{"num_hidden_layers": 9, "hidden_size": 768, "num_attention_heads": 12, "intermediate_size": 2048, "norm_place": "pre", "attn_scale": 0.125, "tie_word_embeddings": false, "init": "orth", "learning_rate": 0.000556, "schedule": "cos", "final_lr_fraction": 0.03, "train_tokens": 1028000000}
MLP neurons of a small language model. Each row is named by its layer, matrix (down: output weights) and neuron, and shows model dimensions 144-271. Each number is 128 + 24 x the weight over its row's rms, rounded and kept within 0 to 255. Numbers have three digits each. A neuron's up and down rows have the sign that makes its largest values positive.
Before each neuron's rows, "fires before" lists the tokens most often just after its 100 highest values on Wikipedia text that the model never trained on.

fires before: " | ", ".", "% |", " | +", "%", "% | "
L3.down535:175107127130141138131151131118154129156119146119084114131139166130123099127120158131130120158124127144110127130108148109167126089113126082122136142125120123171118132146145127114098144116127082136121107134100154145127090134133145114095096129143187113118091137097150154158155148105136135137119127161129116139116172122158164141113138143065097114125138166124140117095139113112130172126150

fires before: "\n", "\n\n"
L6.down448:155141106129131153143087123108134105138152137118131145184163139130146107132123148181112141048145109179151118162129108121165126153137117107122117113119142136103143109139114132156158102127085131144112153127136097164157124150140159111159116114115113125143144140109167162129115126116119110122151148085124102093148142112146099162148097133117125127126159116087120097109148184096156141155135

fires before: " (", " | ", "; ", " |", ") | ", " |  |"
L3.down652:142112128071126169141119117167156146141139104144115117116142130130153126128128132113102128134116166142118161055111123124142104126057148119176144100117099142162135083098148127123101138094094101125153138140134113099110112111132161144120118133133088146096145165163158125135137136116130198128077109132139167110112115090104123149144135164161108142123141143136109121173157156114146101127141

fires before: "| ", ".", " | ", ",", " |  |  | "
L3.down41:137134101128137130165140107089162076149089118125127129137138115160130153159144133102141129152140112141111128080130136127133126131120118177127138121086134114134171125111111143123154084121133132089098174101131122088114106151140116123135124116099129094102134175166092092127142156150110145103110155137183135114143067118140081143119141127143133110126136084135124098143199154146130136115154

fires before: ".", " | ", "; ", ") | ", " |", "ham"
L3.down998:117143078183145097122108152086113156096112190137121133110139128135113149124158119116150158138097105132134160109120112098122111112138139152102156102138131167101173112163150098101176140085124127121092116137120139102142136139068107125134146141133158143082121123148146130137092175122160129127125132114101115145102131107116148143140127104082124136151138149100110148165121123107140098082149

fires before: "2", "1", " | @", " |", ", ", " | O"
L3.down988:111124176141125124151120097120124157164106157134139141140173174114152113115178107138124176123131135116124147128137121117099102134112113106135112086120169149175138143157127112170108116118132098096146092140156152162106127138157144091138119149111158119115110192134098118153137125072141137132112139097111143154175099087120146105122099173105093137148093126183126117128132132126130138101090

fires before: " |  |  |  |", " | ", " |", "–", " ("
L3.down1220:141080130100181155097118121106156137128136141125157145120131108159128111131084100148138129116115133100111120109094105081137140184102192120114141116145122140121111077155170138111147142161120152100134174126133110133115127146124104110145100120133143174104180124149141160083104155125085145156101117114166143155147097166135127141170136137110132161154137121137123147155173134136141098180096

fires before: " | ", "–", ".", " |", "-"
L3.down242:109119105120121125138112051080145164128147100144166141121126151101146168084171155131118131043142143092171171127149119164071126145094117105128139129112131129170122147143143113152140126161128153128096142100064113148110054151107121139180155114124098071191120150141148126151147095140090155139124139154114108102150149140155145116118140128163097086137100109116153107151122120129097100133156

fires before: "- ", "| ", "th", "|", "-", "0"
L3.down210:168080124157094132132129140148109110167098165092167133121112099118134197137133117120099085119113116177132113150166148141117177127120122110147135115145108085121122057132160102125067097175162126112178102117101115143102156101091178160124111143152145118159145192111141114161142161123108093111154146115113116131105133092169145142148137122134136119114079158122131120126117118119095078094133

fires before: ", ", " | O"
L3.down1958:122116114151130137102133166125078105148063121151131095146117134120125153123152102114130117139146123125103111127108107143156109160141138122101110144121126094142166122142112192108126105145146154160147122108114136122167157114155128159097113128114139161141156141098103115075139111135120139172188144121143094164127110148138098125120098100096153111132123160145173148136108142137113134116103

fires before: "0", "1", " | ", "2", "3", "4"
L3.down1803:098135174134107088118143110135101130122132143126121116119156118152130140143128144125135140102116135137136158147147102133111126144143135171109170121124119120153132169159122117145139139133182106150094128110136154127125124097165094098129145110101155119117118159101144110108131121113149145146146143125117115139121133129122164109122121110114159104161125151165156162097168134118137080147141

fires before: " | ", "; ", " | .", ".", " |"
L3.down1741:154128118179113110123152125126095124101118154122120127128122133124155168126149165124108111110118149124116142136120157194104142118124133154162127128128139139134137150120116153116138103140151129138126101106132139158116079109149132148151127144131120109145137003099090113114111102150103106146114122153125126112113120136124145118139104097113139161127142116172172108137133132142112166131128

fires before: "-S", "-H", "-", "p", "-D", "-I"
L3.down451:086080147125151132113085099144108159147093138077111111170110140127145095102082146131116091131085121145098120111140130093115138131148123142142147143156128143117120129116127149123116145093139129122154116119163140137135159163098152115117151129129120141181121096114110057129143104085122154136116123134132147129125148100153112097091129152133195157123131133176131107152134137135085110095153

fires before: " | ", " |", " |  |", " ("
L3.down913:138106096136142170159134109136135140160121113143132143123152145146136144138166109140167151090136161127114111120170104175123106110129118132136134095092141075114159150111144118135106085138166148123162091096162124123156146089153132140128108098132097150125152147164138126112128144131144103132150165110148124138151140071139110152117096106128085150141099143125105148106095149066142117103155

fires before: "–", " | ", ")", "HL | ", " | — | —"
L3.down1484:098131145086130128113117099139126141123124155120133128120086068138139127134120141142126143128152094145144154146094101145103130143120146094146182125162133132122153072116145099118111141126098120168119160139126137127152107128103146131137135154135138138070139140122113104166127114140108133102154141127167081134159119119096129124117134127132130083141151154149113093049136123149112125196101

fires before: " |  |", " | ", " (", "% |", " |", "–"
L3.down294:102140158143107128139116109121144136133058101149122135115118092149156169122104106122139159121132172116082159120126078129105102107108144130151148135122116156185128048125142146147111119113159136136169147118127167111149122113091137103148175095121114103160145164142151119164142113104050153102134170134121092142155149058133112130155102097089124129113087111142133077132129115097140136158130

fires before: " (", ".", " | "
L3.down1746:140102110130121134167103137157144147129108134083112120140142142118156158158119114156079137119126150136151100113142132170151089152102106106124110145132116127159159109140150139109102148164099116118153117173150122121135145089115118109133111171156131111125152212134104135132097109131071103100156151137192148078126130137090117132123115120121156120098129107162134097135089140128104108179137

fires before: "2", "1", "024", ",", "-", "015"
L3.down983:160084141122148121175156096121138147149161126112165129098151089134118144119125128100143184130143118107102110130123117152146121131149129114147103080136168156182137114146117139120106129145128070125136119157106153129129160134123091163111133187144148120096134148131108132151120175115113121129099181132087143155104139087122106107073147118156160113152132117197132141147087140137115113104143

fires before: "\n", "\n\n", " h", "G", "with"
L3.down1888:169119157104140166128098163110142137129119096093126174186125128123128089125100119157152106123131118149109109143119138135098106200104111063125140184132093096147140038108123133135140108146088102167116158143131124093152148121161154135130119127131139134136143210144121156135127160120091108174116117144176137130089087145127146137108124142125133153192156067093121128131122142100086127095155

fires before: "\n", " | ", ";", " |", "; M"
L3.down1756:150102107150083082141143095137167176101112108154113080131145161169137140140141157105163141149100163083185128104159126166125098097116137113110153182148077097124150084125113144134108124128184160131107095092111110107150137128092141139123127127118128132165138165118120169147134128152085076156129139122125097105156096110108128181126089114140107124059119135141126143152122132089129131149086

fires before: "0", "2", "1", "13", "5"
L3.down1919:138098129118129122118126137141120116126118122132109146143140122155086139145138138128148132179117166083082135141119109149094102130119130131156135098124076101121168169135109144114115147137147110074101124111105099091157092177165090120112135122140157103122135149109105092150147142151125131134146139138115102078113114146158128132158089149123144096166141113162154140121120156144136118133103

fires before: "\n", "\n\n"
L3.down222:134102153166166115137128138108142099194108127124142132154104135096129151184101119130140121119123091124111069112108100140126108155128064117095135120156156135171136206118130159125136121160100132181111186109140067164127147128146120115111053117144150125143130121157097101150120079139108115145112164113108133140111105137108058124116116171101096125147083147135107123134121168134094141136132

fires before: "1", "2"
L3.down485:154117198151163113115165119145127156127155105164133152152148138089161095157122135120125151165103150150143118133108130194143111137117114130164107140110120089143130142099094121093131066119139121149169130125133134097178094185157128128131098139176160075086117157128110118173136139108165129084123150103121136168179134148123164123132143124146075105133130125152115123128093136131118146166088

fires before: "| ", "|", "|---|---|---|---|---|---|---|", "|---|---|---|---", "| C"
L6.down2046:093113129126137147140093111161154076068079150118128093125127099093092160086118122149123123077126140131071094125172097116132163161094170115150134139171172130096103065080135150107154109103148159129076133095101105137128096106127135146109137116154150155123174156108117102122176123107132109152084110095136150128118115119124109151087158103142151126077129105151119097119110141133141126166144

fires before: "\n\n", " She", " He", " The"
L3.down1535:143119165099156170163157193146134085105147095171122093126102149157148176173143142104151104106148131128166101148109168127127139111118169161110122149121111129125167114155139101165144127127111141148115131115103097129135115163130140165175123113086145131133156186106148128098104126102161138130078100132103140103146147118113096129116155127130150149147153105124120112126113142109115094116105

fires before: ", the", ",", ", ", ", he", ", S"
L6.down1487:117100132141164146120120111139160113128129148143128133165137145091099154156111130135104140169142109103100163133121137173103113137089088109140127112109153138163153188133129171118148155132105082142140145135097169098142142149165149154145143142136120119156127218117127160140146101106092084171119104139127089146149058149135156100130096100116089145113156112158101105138130116124108089121121

fires before: "\n", " (", " | ", "\n\n"
L3.down582:151122137160160147126159129149130146163159121090111092114125114162118171149100113129096095129119105129128118128139146109142144133153115153156137114170122120141080126121088121135136121093158175112121106145170129103213140154127170129106134189090115117113122188158146138145160083098134155126142135121130124140137100139113151139127121091137144171133117146163165143137104101116105137147121

fires before: "| ", "|"
L3.down1702:135127139108153130109088123169166101111136133124153170128170121101121191137129098089166117095099151113118107108090103116132121127141122135099133157113124154110146143108085134129123140147118134102133129162151108103151155123148133105102129115127121179137160170080148128098121136116135146136169116138139100158112112124104104107103124138111124107139080103107085174133139139137094139131125

fires before: "\n", "| ", "|---|---|---|---", "% |", "% | "
L6.down587:146126151112160138102132127131127104075130142126147132117086118133153168139144125149143133099113098135156126134140130111148118121203178108137095171157103145147148133169073113166158138091152165123148132114129123128152139148084146113102107130084139149173131153110136091135165152160131167157185102098103143150106142093126111124134098129127125120126131121165099150084083135111123150119135

fires before: "\n", ".", "0"
L3.down1586:172119125092180120106119097165127121154117156146112142168165139144127140128183077143110141167072115140159141135156101125125123105112109071106141142157150101106129058126119124121138119134141131186118152156120105095102110100180139134095118124138177134162135138142148157138094108131143189168116142133124072111138109111121175140107056151122133140132144144159155149112092131135130147140142

fires before: "0", " | ", "2", "1", "–"
L3.down1318:134122098107103151147148101119116155106141134113137154120093138137160124128164108117112127140129160144109151137101090155111158132147165125104130153099071097160138154133133127133141138092134113138134108094111163114112065142129119103175092075116095122122140111164101138167161150110087110147136123128106145137093132108113178136164080129116095152172125131149102162114111096165139110144179

fires before: "0", "; ", "1", " | ", "2"
L3.down1579:114093132106159108122156120048154135119093183125126142125154186117126135184140139122182148135106155132121127130142071131131122130110081125131142102135127134146169087120146119168155134058151105107108090102123151138124085119087099124111150164138175122092140171114088159122164135139081161206165102128117112146151139155092152112160144124108139103141125171121086171115138129084119138149137

fires before: "1", "2", ", ", "3", "8"
L3.down1651:116137113135160103140165113138127121133149150077173144154140091137104173066083094165118099134120105181110115148140139157120120106069117064114137138154166124119167080126149105114109106113127157143194158146110144135088143064138136115139156143118143116076120149154141106166120147116159129146136165109104097121165115124136092102112135109135142154114109109150153093114107122081146160108123

fires before: "\n", "\n\n", "==", " of the", " matches"
L3.down705:105152114109144126125113139144123134103171116068114135104178088159103125131114138133122166194120117119153102163134100159148100108095109098130116139136148123152172175117094107165157134160161160115161101141122120121137143124134156158116110140147175171102104255128091165083105118095144103166156157072141135140152149122143139175131160144146135068107123177146153097135148136174098099098156

fires before: ".", " | ", "; ", " | .", "13", "10"
L3.down1016:197169125107196089124160154086088158124138114154126138138122132084102074123134144123175101128147116121116127169109167089116134119108130162116122112129161105145180156141144096141137163099102113131126163121100097139139101088130086112171101117117163122108106132121085122107192119077118121194110102148101106109100117127098120117171097088127132126152107123102108159139145130165132145162125

fires before: ") | ", "; ", " | ", "% |", " |", " |  |"
L3.down743:140126167157162122078102167114159130129153126132110086152109115132132119135130146148152124151099103141087088158117138110112110138143098109129102114170112101126093026078142161090112157129152113118117080160146153170131119143069098076130124147089134139142149084093136140084166104124120153178143160140088134129133134135178168090158115118110106139153101140159106135135112097110161122142103

fires before: "\n", " Capital", " | ", " −"
L3.down1592:134133126136110137122142169145116106111125113133123123120120129121148151121127149115096094092126121123117118144096082090146166119080099108092116139162104185110086079108150113111138105139121131099121106085136136100137117141092111139154096092123154134106181189142122129107119145122153140094133123141100140117086148106143125140132123095169131107101152138143120087115103129138140150110137

fires before: "2", "1", " –", "0", "i."
L6.down123:115125160097125093150154107149158146138135144133107126099171139146153098137116134101109139125087186073131154095096116123139095123140100167109138114130137159145158110121128126089116114125111106125130141122163084160092131102111131116161133084160120129107175169145114165088123115124132095117170110130125095137122134137092153121067156104120109143143102122146121096108128113114138123119107

fires before: ".", " (", "–", ",", " |", "| "
L3.down1546:187114133118082136105109103116119100092132115134150142126108144136155188149097156132156153165120129158119132104117126136148138144134154134160121093118121118125153044152104135140138155141104134068188114143138152127107162152149137163158115083151099154133141140099156151153141126118140162101133145123141108094140112126105116141130087129148105194144129119148097135144148124120135151155106

fires before: " | ", " |  |", ".", "7", " | +", "; "
L3.down1321:159158127182100104114099077143104093113130131146120095142141157070108164124104134139066136095122114091114131116106090142097188157138116083101107146125080137162115174140127105098140100133136094158109140095124105119114127138131088118158139117112138105138154133110125127130088132129128123162119160118096091108124143172133121147114135110093101073134112151091139110083118146148146150146101

fires before: " | ", "; ", " |", " (", " |  |", "–"
L3.down560:101107131097119173183184132124156147091128112134123147106174111115096162121126173138095116137110171115136136157115099119129087143145110149081108104108110106162166162141124124108103122134127123141133115140140137155134164135144115102080111133161111125150123140156110137110110103140153150166152168103137158161120116098099100133088156114155112163109100099118126154160069130098102155156098

fires before: "–", " | ", ","
L3.down1995:151149169105130186115164142115119102088128127175139153166113098162111161140116151169081097058132145114096122098106102129164184101128142137147153095119137091120095133108131167148114145096155134101124130136139152120140126110125114168142081160141137122105135173120144141162132158104129186184120125121130149142099163113125109134115135123096176176144091148101131096134120123193094100129076

fires before: "\n", " % | ±% |"
L6.down60:147136118096103129118137136154103164178164103124111114130129138156148126136123143152104125105128094171093153133130122164132105129122086134087137152131144110174170139114117122140111107118120151116167145114128138123147112126080144097101191127091120137149143184150120161105110154165132138143095144118151122090110116073140147111090125116162133141126124197108120133122159103128032111146137

fires before: " | ", ",", "–", " |", ".", ")"
L3.down1339:109135149144129118127134121133137129159102114124158155134107134140118145159100105124165142127109117151173166154108165151146127121131092140071154119138125079137102090132151160121140128139117118166120111111118118141166168114143113102128135132086115138114106102123117133165100106095155082123116101071138056190089161134122115127102124123103120138127153148149116110133174130086126172126110

fires before: "1", "2", ", "
L3.down1927:157086138141140132132127117156119150100127109167133150152161133146130120072122144153127133136092161089157087104122101134171138110106156120129103148117132119173124116116125100158084140130135112148166146106097145122168141133125133124122130085156136114119112178108118136152134075172127130103123152123107129082147138119098162112166103106106144133094083107175151087105139124141099116131137

fires before: "\n", "| ", "|---|---|---|---|---|---|---|", "|---|---|---|---", "|"
L6.down148:098198115140138141119100148169156111070110123147137128112127167160164127111190112189089163061108121178113154154107128149119132101129119127095166139144122081143156081151102136178153126102149159101106171142163114107126113151054138091118146144125128168145147182141142113115139119094152171159106089072109137125108113138134118144132112193116137140142193147104111134089138124135135142124077

fires before: " |  |", "% |", " | +", " |", "%"
L3.down1196:117150099141150132163132136115160126107131119116123176125151147090156088102105112103156143165127099109139139160108136119134098119131157108112134121140084122129130153110152138111145086148133115125148132091124150133141098127108101087138157163133118116141124124152135120126105118130147171106147126148117138152051152172158115090149086170123098125120132145130128137094128161093119145176175